python train.py --d_model=256 --head_dim=64 --qk_norm=false --bias="none" --parallel_block=false --optimizer="muon_variant" --decay_shape="linear" --seq_len=1024 --steps=6018 --dataset="wikipedia_en"
MLP neurons of a small language model. Each row is named by its layer, matrix (up: input weights) and neuron, and shows model dimensions 128-223. Each number is 200 + 40 x the weight over its row's rms, rounded and kept within 0 to 999.
A block is one neuron, or neurons of one layer that tend to fire together. Before each block is what it responds to, as a language model described it from the Wikipedia text at the highest values.

Description: Verb suffix completions. Inflectional suffixes like -ed, -ing, -ly ending a word split into pieces, strongest on helped and allowed before a clause (helped them win, using).
L4.up135,162,201,182,148,185,199,198,195,190,253,189,229,192,281,241,181,189,225,226,270,168,195,223,222,169,237,256,165,238,205,178,253,185,299,178,286,206,152,196,246,151,154,260,217,231,141,172,208,221,220,239,167,228,199,237,155,213,126,200,214,172,222,288,238,169,243,258,168,194,178,280,165,170,242,258,230,202,185,213,246,172,271,168,242,215,227,265,257,210,194,168,168,191,221,219,214
L4.up174,227,182,163,184,206,185,233,222,202,201,203,229,223,277,168,176,175,202,200,177,163,214,254,147,139,341,217,235,154,203,242,183,238,233,239,180,139,204,215,178,235,170,203,247,164,172,199,260,206,238,195,270,215,240,166,147,199,137,251,140,155,136,200,180,241,178,176,227,206,174,155,239,175,216,209,248,216,298,122,143,195,157,214,136,248,163,192,200,160,217,243,172,156,248,203,140
L4.up188,140,194,191,241,134,263,133,242,190,173,216,211,207,122,188,132,151,255,200,260,115,182,222,176,252,176,208,85,232,239,198,211,155,209,144,154,234,209,122,293,212,216,211,190,245,218,192,224,247,278,185,230,173,260,142,223,190,251,190,224,208,181,143,172,191,153,185,253,175,167,245,177,200,199,146,121,235,180,285,182,155,160,224,117,174,202,154,129,221,174,149,204,195,190,185,232
L4.up274,257,278,185,227,171,158,256,151,194,144,269,238,222,221,199,177,193,165,149,140,194,210,176,253,187,197,166,200,288,216,142,65,217,202,269,147,263,208,186,168,366,144,193,236,202,165,193,225,211,129,197,234,231,220,212,199,181,177,188,210,278,259,229,194,218,202,179,228,183,146,219,202,211,180,198,162,172,135,263,262,149,166,110,150,145,243,201,200,235,160,174,245,222,243,198,204
L4.up392,204,200,224,225,174,178,300,181,237,233,220,208,213,215,206,216,250,163,198,199,170,198,221,190,181,166,208,170,168,169,188,154,174,296,263,175,188,186,204,187,248,156,160,220,147,158,228,226,218,160,216,290,165,202,180,174,206,143,193,169,283,211,242,166,190,183,196,172,198,220,158,216,231,247,129,219,264,245,164,166,153,205,210,185,242,188,203,206,202,253,166,240,126,159,242,267
L4.up455,125,191,290,218,179,200,208,254,169,123,211,254,183,156,218,210,231,193,133,157,176,182,200,203,191,213,161,185,208,207,246,233,221,253,180,248,169,204,213,171,121,197,127,207,171,168,147,201,198,145,199,267,186,265,149,233,138,198,203,252,221,160,200,233,259,151,231,199,211,245,207,235,239,153,238,164,167,258,194,272,237,249,213,185,162,169,252,175,182,229,248,167,179,182,242,223
L4.up719,212,172,187,213,162,200,194,162,288,137,229,278,220,159,227,193,241,167,198,168,192,160,233,171,296,161,225,247,219,241,238,251,182,207,201,224,205,213,174,162,205,231,217,241,211,189,155,176,189,73,237,197,179,181,190,208,247,208,187,202,126,179,267,194,177,167,227,236,170,261,201,162,230,288,193,137,241,280,202,204,171,258,304,218,186,198,121,151,178,207,132,192,145,244,151,268
L4.up980,202,194,206,153,174,225,164,131,203,189,243,196,194,147,169,174,181,193,174,142,165,162,286,180,174,212,222,163,178,188,218,147,203,238,199,154,199,151,185,204,205,161,220,202,231,147,199,171,268,175,227,234,309,239,135,168,220,229,216,98,177,228,181,179,236,143,263,255,214,176,241,243,229,275,183,193,189,299,182,184,152,224,197,197,203,144,166,206,219,290,203,231,261,125,261,201

Description: Wikitable header cells. Cell separators and header tokens at the start of Wikipedia tables, such as "| |" after section headings, empty header cells in chart and stats tables, and digits in numeric cells.
L4.up61,231,183,189,225,238,165,142,181,189,200,228,186,218,244,190,170,141,233,345,155,217,244,229,190,197,202,225,237,145,224,245,191,215,217,183,164,218,183,160,189,168,225,156,160,207,225,158,207,143,227,163,183,286,274,155,197,205,197,200,181,130,125,142,173,158,222,260,245,186,180,239,244,209,220,202,239,199,200,110,213,127,243,221,196,192,196,221,205,222,228,254,168,191,174,203,199
L4.up74,241,165,195,177,245,191,281,160,253,257,194,240,213,179,233,233,224,185,220,209,213,173,178,234,109,192,242,216,242,156,213,189,254,106,227,143,245,199,278,180,213,226,225,224,271,170,205,251,193,211,156,197,196,165,216,164,109,166,184,167,178,228,174,218,157,238,230,226,194,165,253,217,190,189,106,277,180,263,184,271,213,191,188,224,202,237,165,219,213,207,216,221,176,240,163,178
L4.up81,208,289,222,207,220,195,235,178,175,191,208,193,95,165,203,242,112,243,178,223,143,176,139,172,174,185,165,237,150,163,139,273,279,153,234,219,192,192,197,182,234,138,140,207,153,233,221,218,162,240,182,222,191,241,197,198,178,168,251,144,245,143,167,223,175,207,251,186,290,263,197,205,194,187,217,224,218,205,144,176,268,241,224,217,235,96,137,137,183,239,200,162,160,149,220,262
L4.up183,219,195,213,220,228,200,179,242,166,168,190,264,260,175,291,186,195,151,170,300,143,176,271,238,151,166,237,208,158,234,186,167,202,183,179,214,192,165,121,154,169,187,156,208,218,196,243,220,235,241,226,203,160,204,162,217,214,174,253,145,163,161,161,148,165,169,145,222,257,198,191,233,233,160,218,205,250,172,167,148,271,327,231,190,246,225,120,250,204,165,163,142,197,201,261,151
L4.up393,168,145,197,213,238,248,212,160,142,205,235,195,242,197,129,161,100,219,196,137,161,215,218,216,238,250,226,184,149,167,237,172,171,181,217,143,190,192,246,169,172,192,153,158,181,197,179,225,98,139,216,137,243,203,305,242,234,192,242,211,205,167,125,182,166,126,182,211,226,277,156,215,119,159,190,157,199,191,171,170,117,167,186,132,107,185,145,168,217,204,230,192,252,269,209,193
L4.up502,220,221,168,186,254,193,230,155,143,157,237,111,260,129,231,231,141,231,181,239,208,134,242,279,156,69,231,235,241,140,201,171,224,200,214,186,285,155,290,164,172,217,202,183,216,187,229,206,198,192,132,174,194,203,248,199,170,207,228,291,244,186,169,209,147,179,205,283,227,219,200,220,239,209,159,205,229,97,203,197,215,188,195,190,137,180,187,185,174,177,217,118,180,161,279,199
L4.up856,170,238,246,253,181,194,204,153,255,189,162,170,171,174,141,147,164,209,172,249,285,161,156,239,119,227,183,160,216,210,141,253,221,273,213,287,202,207,104,203,214,237,126,184,219,166,265,180,212,208,195,179,252,200,192,197,179,219,168,195,139,188,164,193,240,106,226,187,274,217,226,281,213,182,279,176,171,188,183,181,155,262,276,247,151,260,192,286,182,203,206,192,148,234,165,245
L4.up872,245,246,173,149,205,185,86,142,293,164,223,168,205,207,182,158,235,146,205,249,212,290,134,216,269,170,162,184,181,256,177,231,181,202,267,150,257,212,131,151,294,199,249,227,179,253,240,164,244,225,206,252,229,234,215,222,189,145,191,205,147,208,180,162,159,166,163,289,162,210,151,214,188,186,150,205,172,239,199,181,95,192,188,187,136,145,164,216,233,157,191,264,253,229,190,214

Description: Verb-completing suffixes. Final pieces that finish a verb split into tokens, mostly past-tense -ed, after a subject in narrative prose, e.g. consid-ered, assum-ed, wro-te.
L5.up57,134,257,195,105,254,209,187,219,189,175,232,245,251,215,287,205,230,186,137,247,273,166,150,303,164,209,172,228,222,242,265,224,222,203,190,244,206,209,172,254,145,180,193,112,163,201,242,311,164,187,179,197,202,223,182,128,199,120,148,231,220,189,181,259,257,209,207,203,147,212,181,211,190,133,89,202,199,209,213,223,156,227,207,205,165,217,160,173,205,255,205,198,130,224,235,196
L5.up146,171,234,152,156,237,224,243,204,169,246,222,209,201,145,223,162,175,161,190,211,138,170,212,242,124,215,227,179,241,193,211,153,239,203,221,258,228,175,196,211,256,219,212,167,236,188,218,187,186,185,264,236,157,225,240,212,204,264,185,113,206,147,182,231,209,222,173,223,117,170,277,174,230,154,215,189,268,225,171,198,203,265,231,141,216,255,151,191,145,246,140,203,202,164,216,167
L5.up211,153,263,235,203,240,204,212,250,191,187,263,186,198,189,199,220,218,198,132,224,265,224,196,212,289,241,136,154,208,231,242,190,263,187,233,239,223,180,240,186,199,211,188,203,168,214,188,206,165,253,165,166,210,170,217,197,192,279,161,211,159,237,222,274,249,166,178,241,109,187,250,165,254,283,237,129,230,280,221,170,172,187,198,187,173,158,166,227,227,176,245,212,124,112,135,234
L5.up393,172,214,238,173,191,142,233,160,203,203,234,199,205,215,210,221,246,172,224,171,179,108,220,250,159,264,159,204,236,237,150,228,205,187,201,188,191,121,208,136,277,168,250,148,159,225,151,246,155,188,174,141,180,276,124,185,199,193,176,191,216,153,176,201,246,148,247,266,148,242,300,184,149,172,213,137,166,267,169,166,191,139,227,237,192,195,195,154,193,232,217,240,136,185,270,252
L5.up453,125,185,220,200,161,208,224,155,195,208,241,160,204,243,202,211,257,201,159,203,248,257,225,188,155,278,179,179,242,232,207,182,191,162,237,187,194,203,164,195,233,268,229,208,250,133,171,238,189,194,269,246,206,333,174,169,206,151,214,161,203,206,259,257,234,215,259,187,222,139,244,172,187,228,153,224,153,211,175,216,193,168,237,236,174,194,207,227,232,142,158,212,197,161,199,234
L5.up523,205,150,231,163,202,133,220,172,210,185,280,123,151,231,272,227,225,208,189,192,262,148,172,173,197,213,235,236,278,258,179,173,134,138,258,222,237,236,161,189,133,225,214,147,237,324,182,189,159,210,215,188,227,162,166,259,268,155,143,194,186,168,209,202,223,148,196,194,178,166,217,260,228,211,138,224,229,238,260,252,96,110,181,186,162,244,234,243,219,172,162,201,235,229,158,274
L5.up843,209,206,112,189,188,177,203,197,232,211,168,245,276,231,195,149,175,171,235,276,187,235,139,185,161,211,317,208,205,226,176,205,203,180,187,168,122,171,274,236,283,183,203,209,149,211,153,259,216,187,265,182,132,253,164,174,215,166,223,255,152,203,235,266,198,165,119,219,192,140,178,222,233,190,140,200,120,205,190,111,137,208,258,195,167,174,212,186,299,240,179,201,186,192,242,210
L5.up899,182,195,222,103,242,166,197,205,174,153,199,230,206,202,241,176,240,155,115,262,220,180,180,187,230,241,257,182,247,226,140,77,193,179,210,199,150,203,199,207,184,240,166,243,156,240,229,182,160,164,249,188,129,225,255,249,210,137,181,222,216,178,189,265,275,160,206,175,146,183,262,211,219,185,203,279,241,238,144,176,230,182,217,236,170,235,253,147,185,172,209,301,226,169,225,188

Description: Mid-word fragments. Short second pieces inside split words, often a vowel or vowel-consonant after a one-to-three-letter start (re|ad|ers, S|o|chi, ass|a|ult); also " of" after nouns.
L3.up877,218,195,127,195,215,259,230,252,305,225,113,260,175,138,211,191,159,219,171,245,169,251,233,155,254,228,143,165,165,194,147,192,145,186,174,201,221,283,208,170,167,249,204,194,209,192,178,250,238,218,180,206,166,152,205,328,163,191,221,232,135,210,209,220,227,173,218,256,169,228,195,151,256,236,153,174,252,157,225,180,195,223,184,164,137,219,247,177,230,175,217,242,233,260,226,179

Description: Table header column separators. Pipe separators between column names in the header row of Wikipedia tables, like Pld | W | L | Pts | or Player | Club | Goals.
L3.up327,238,234,162,175,224,234,183,235,256,207,228,208,130,167,165,172,248,212,206,201,169,261,122,254,245,212,150,246,193,146,209,222,227,180,194,182,228,176,188,119,202,208,178,190,206,175,172,223,234,227,168,211,208,193,194,177,226,222,189,210,202,235,170,177,219,70,195,251,242,209,146,182,142,203,181,262,131,213,100,163,150,172,224,216,193,127,107,251,204,145,187,237,163,257,239,297

Description: Word-completing verb endings. Final piece of a word split into tokens, mostly verbs taking an object after "to" or prepositions, such as prov-ide, of-fer, prepar-ing, former-ly.
L3.up476,105,178,184,227,186,203,173,223,207,172,264,191,231,243,139,308,239,210,184,196,170,204,218,173,162,183,214,176,221,151,165,208,243,203,252,233,197,233,234,226,213,178,182,230,272,179,207,211,131,223,175,285,100,183,90,130,189,231,240,179,242,189,181,215,204,100,281,198,99,154,306,180,230,145,184,188,177,171,208,171,140,197,192,200,235,184,212,170,210,166,174,182,187,202,221,222

Description: Second piece of split words. Second-piece tokens (often vowel+r/l, like ar, al, r, l, or) right after an isolated initial b, g, w, f, as in b-ar-ricade, g-l-obal, b-r-and.
L5.up22,173,197,210,224,239,207,238,249,213,208,206,250,159,229,156,162,165,187,199,157,255,221,215,207,222,232,276,240,149,174,200,218,153,217,199,239,196,159,165,74,185,236,200,198,211,183,154,282,232,224,220,190,210,219,176,108,187,136,198,184,176,227,154,227,216,159,164,206,192,200,197,199,170,93,215,147,144,173,121,198,234,192,137,146,198,227,174,154,150,177,207,211,180,261,212,208
L5.up121,196,206,226,93,201,208,200,181,217,282,181,196,134,171,179,186,183,221,173,215,238,226,209,187,213,239,289,200,222,157,159,237,215,238,262,168,272,207,199,220,208,209,82,158,175,222,172,158,177,261,182,139,194,194,183,192,225,184,232,212,158,156,187,139,204,213,180,232,245,257,147,190,209,181,210,231,213,259,157,181,215,169,159,257,149,192,150,217,193,209,160,215,210,155,190,232
L5.up213,161,205,200,231,167,154,198,248,166,276,241,218,130,281,155,192,157,211,135,209,198,145,216,197,202,235,209,208,168,162,251,203,187,117,237,215,127,233,269,213,255,229,279,206,190,175,150,232,258,243,171,306,217,127,207,243,244,206,194,187,175,179,152,201,223,187,124,235,219,192,165,232,238,196,220,148,220,267,181,180,253,174,199,225,160,213,199,208,243,229,221,234,168,209,201,181
L5.up269,137,149,220,158,209,191,180,182,189,198,224,179,175,161,270,232,207,300,220,171,146,196,175,147,280,258,133,220,231,228,161,191,116,112,175,226,186,224,219,178,214,189,139,236,193,155,176,191,228,257,188,142,214,222,208,199,189,128,137,223,149,173,323,231,185,178,167,248,209,204,195,222,202,93,176,223,152,263,179,189,210,197,239,239,163,198,218,190,182,220,186,129,174,187,169,168
L5.up317,131,116,187,178,214,167,175,210,197,276,192,217,239,182,227,99,156,238,241,181,197,154,178,122,309,276,193,229,194,224,204,276,239,175,305,236,241,213,281,177,227,232,249,196,244,250,176,180,209,177,279,200,235,177,234,210,168,260,167,173,170,150,202,204,254,222,192,270,208,247,132,235,179,195,169,171,228,180,121,192,268,128,173,244,129,212,166,143,133,182,269,191,250,196,192,188
L5.up380,202,208,194,208,175,250,139,192,241,215,212,190,158,159,268,252,182,186,199,238,177,222,225,188,188,197,213,214,299,194,222,189,208,148,197,231,229,243,179,199,313,259,214,204,116,192,257,161,219,235,153,197,294,189,235,159,147,232,193,233,181,164,191,212,152,186,227,233,281,224,207,228,219,140,219,240,217,300,164,191,243,133,165,247,244,169,158,154,155,234,231,259,174,134,172,230
L5.up465,106,158,117,142,134,257,165,201,181,198,238,248,195,207,144,132,233,190,143,190,204,256,211,239,271,234,276,258,233,126,212,209,211,193,251,200,168,237,233,226,198,221,278,158,162,156,172,252,241,269,172,159,157,243,247,117,176,167,114,335,251,173,194,223,145,261,162,264,234,243,228,114,117,143,240,197,201,205,203,246,181,183,181,194,209,213,207,257,138,217,164,221,223,236,175,140
L5.up801,113,190,211,213,232,173,224,168,215,219,232,210,205,184,219,223,228,162,240,218,213,241,164,164,265,211,195,159,161,126,146,303,252,97,277,179,170,233,238,195,138,244,166,216,194,180,186,237,227,226,182,202,158,191,178,169,202,193,175,237,182,192,212,157,188,219,222,211,231,100,227,240,224,127,209,170,243,246,196,169,177,112,174,223,231,172,127,97,218,235,224,185,217,250,168,139

Description: Word piece after capital. Second word piece right after a lone capital-letter token at a word start, mostly in names and places, e.g. Br-ad-field, F-ay, F-ort.
L3.up709,195,177,130,218,157,212,228,177,154,190,235,263,235,138,244,183,111,166,212,182,198,99,201,167,283,194,197,327,208,163,143,238,231,162,176,203,253,235,274,195,203,153,111,173,168,159,217,168,227,200,225,148,163,232,171,191,200,206,198,282,229,177,216,180,197,172,166,162,160,179,212,128,157,276,187,208,190,205,169,212,238,245,222,290,213,193,177,242,203,174,282,160,179,193,248,242

Description: Early word-interior fragments. Short second or third word pieces inside a word broken into fragments, mostly after s or c, as in s-ed-uced, s-ch-olars, s-er-ious, c-red-ited.
L4.up172,120,176,124,181,199,162,174,212,237,243,208,227,143,184,224,200,253,246,196,234,200,112,217,196,261,203,213,204,231,173,151,100,161,180,262,225,195,213,212,166,197,264,218,209,244,212,165,177,251,174,200,139,148,243,252,230,216,259,95,157,80,236,162,209,177,115,173,229,273,207,193,177,192,227,189,181,198,189,289,233,183,179,171,100,176,249,206,164,198,235,206,279,135,152,273,179
L4.up333,138,180,198,294,172,230,238,187,180,243,195,233,189,195,277,159,186,241,213,217,186,210,195,269,160,301,225,179,229,190,159,190,171,202,176,253,161,208,218,190,308,256,185,178,245,247,243,210,241,180,219,166,229,157,240,224,218,231,153,221,180,223,180,196,158,230,246,207,195,146,166,166,231,154,126,179,242,212,195,236,184,185,173,121,177,290,252,165,239,269,212,251,187,222,210,215
L4.up387,245,202,160,166,163,205,255,284,196,188,163,239,259,289,179,183,160,292,204,176,208,178,207,236,238,195,153,213,271,176,207,225,219,152,215,192,158,165,219,140,213,151,187,189,282,220,166,158,134,178,181,167,178,249,240,247,232,214,170,191,107,164,132,186,179,127,191,280,161,214,258,181,178,238,137,223,165,167,197,204,218,182,218,173,205,218,190,220,265,179,199,216,203,183,224,139
L4.up447,168,248,186,191,211,223,201,245,160,271,153,235,218,137,169,181,190,261,227,224,177,138,237,211,193,223,234,168,210,185,201,186,205,134,209,260,211,128,185,207,171,268,198,194,167,187,209,170,236,215,202,207,174,226,204,203,220,175,273,203,269,167,211,260,150,198,179,256,160,143,206,170,209,202,162,194,166,212,173,132,226,223,243,197,207,229,220,196,141,218,130,181,136,190,133,218
L4.up449,235,203,169,110,305,252,237,97,194,186,215,236,156,150,246,149,194,215,225,182,191,202,149,171,310,202,213,196,202,274,193,215,194,156,262,271,192,135,173,195,206,213,185,158,273,107,162,211,149,209,225,168,240,217,266,127,200,175,220,222,225,287,202,178,159,142,151,246,247,192,193,136,241,150,196,162,150,144,210,210,225,219,195,238,245,210,240,137,194,277,288,219,227,187,283,203
L4.up534,211,224,174,239,236,245,212,262,190,270,204,218,231,185,226,202,176,248,109,309,209,155,288,171,213,203,196,200,265,254,166,250,201,126,171,247,165,199,198,227,191,186,207,145,155,171,187,192,204,244,215,199,244,176,266,197,168,129,279,186,121,191,238,194,158,163,211,95,176,232,227,205,226,230,204,214,148,189,194,218,198,251,264,112,185,270,186,163,241,229,178,264,118,247,162,239
L4.up759,180,117,227,190,167,262,190,208,154,216,201,186,171,188,183,167,214,236,182,269,212,189,152,180,247,175,185,243,186,281,172,252,224,198,170,190,159,251,275,242,267,200,166,167,210,191,159,190,266,201,184,272,172,175,160,238,201,140,221,247,224,205,277,211,197,190,211,240,176,154,178,207,253,206,229,209,143,229,247,243,181,127,176,128,141,268,237,215,250,205,187,210,109,146,239,228
L4.up768,245,209,232,178,194,300,258,203,183,250,173,298,228,124,225,159,198,178,223,298,214,138,156,202,174,298,165,217,220,266,174,173,227,182,247,181,191,225,220,227,231,188,210,136,236,210,162,199,226,153,233,180,204,223,189,168,189,170,209,168,134,240,211,158,155,173,187,210,204,195,228,228,187,150,215,251,119,208,272,318,149,245,270,189,143,177,229,229,199,214,265,216,217,241,188,190

Description: Early word-piece after short onset. The second word piece right after a one- or two-letter word start, such as the "al" in c-al-ipers, c-al-endar, C-al-vin, and "ro" in int-ro-duce.
L5.up104,234,168,141,158,197,218,269,203,253,206,216,214,197,171,254,309,224,241,230,263,228,180,132,188,223,223,220,161,131,243,164,192,218,201,227,281,122,185,212,220,215,238,208,160,179,129,172,148,169,221,226,241,214,229,201,117,185,231,140,223,156,191,198,250,159,218,183,189,231,222,182,198,155,193,210,245,255,226,196,178,192,235,267,241,202,223,242,199,188,262,257,197,210,165,187,257
L5.up180,206,137,186,98,182,175,185,112,262,279,170,124,239,237,208,262,206,244,214,191,148,206,159,210,251,239,226,182,191,170,217,210,186,263,194,258,130,205,196,219,187,234,133,171,163,261,219,147,176,149,264,167,173,297,153,146,197,237,191,207,139,157,237,179,182,194,225,288,157,189,222,175,204,171,143,221,219,235,282,200,192,189,262,132,200,269,224,95,201,157,213,148,228,240,193,201
L5.up346,215,275,131,191,293,169,188,198,197,229,253,196,212,244,210,208,179,184,218,200,180,200,222,227,214,211,247,343,181,138,214,193,236,180,206,168,199,197,164,139,235,233,140,166,211,252,174,164,196,191,166,158,215,207,120,240,158,205,164,137,182,206,233,182,241,283,179,207,198,100,221,203,222,246,175,160,157,190,160,187,191,205,240,203,212,173,139,179,197,214,221,171,139,230,224,227
L5.up376,259,150,126,215,237,218,264,189,181,220,217,176,177,115,295,281,116,190,184,245,228,179,196,214,191,259,195,272,235,141,219,169,156,226,253,174,205,166,158,190,219,206,142,202,237,98,167,232,199,171,212,179,220,145,271,189,185,183,258,149,152,191,184,171,187,202,199,250,214,247,273,246,184,126,224,223,217,199,262,244,142,242,229,215,206,209,225,202,159,168,197,167,174,177,239,195
L5.up474,249,164,209,233,189,146,194,217,236,194,160,221,154,188,249,226,136,249,179,249,233,168,220,199,212,222,235,249,277,217,154,195,239,210,211,180,261,144,214,226,221,108,227,123,153,191,175,167,140,176,187,175,213,182,254,188,177,237,211,113,239,153,260,197,171,221,193,186,211,217,222,186,187,189,168,256,253,282,206,239,169,167,213,209,169,211,90,167,230,215,186,226,183,238,191,113
L5.up702,197,246,98,178,287,213,171,266,193,206,299,229,139,193,206,154,146,254,235,260,227,98,150,158,178,244,212,169,235,203,261,209,186,196,161,158,231,203,187,208,177,184,230,147,278,179,129,158,228,237,199,170,198,246,224,179,131,201,191,174,192,209,227,187,187,170,327,187,252,226,251,196,173,181,231,171,226,232,233,178,267,185,284,193,122,254,173,254,170,195,283,262,103,207,226,182
L5.up786,260,204,125,170,265,213,205,169,197,228,249,227,221,208,181,186,241,211,154,182,238,237,171,163,235,252,228,150,250,157,258,255,221,192,156,171,135,179,248,200,195,218,172,228,212,250,197,147,193,131,237,271,164,174,247,188,187,179,121,267,235,179,208,214,207,178,215,207,226,187,172,198,268,219,185,166,234,232,226,206,199,249,237,195,212,256,121,206,191,200,263,212,178,202,161,236
L5.up863,257,219,175,132,207,218,241,216,260,255,241,260,178,189,181,208,148,261,167,234,236,166,197,168,286,245,231,180,232,200,180,222,140,171,199,278,285,195,231,238,271,193,195,224,181,164,106,90,131,192,241,163,210,249,208,206,201,174,241,169,183,262,205,176,195,185,236,207,139,169,167,203,237,147,145,185,180,242,230,207,184,182,202,213,189,219,174,234,220,149,173,129,152,216,188,181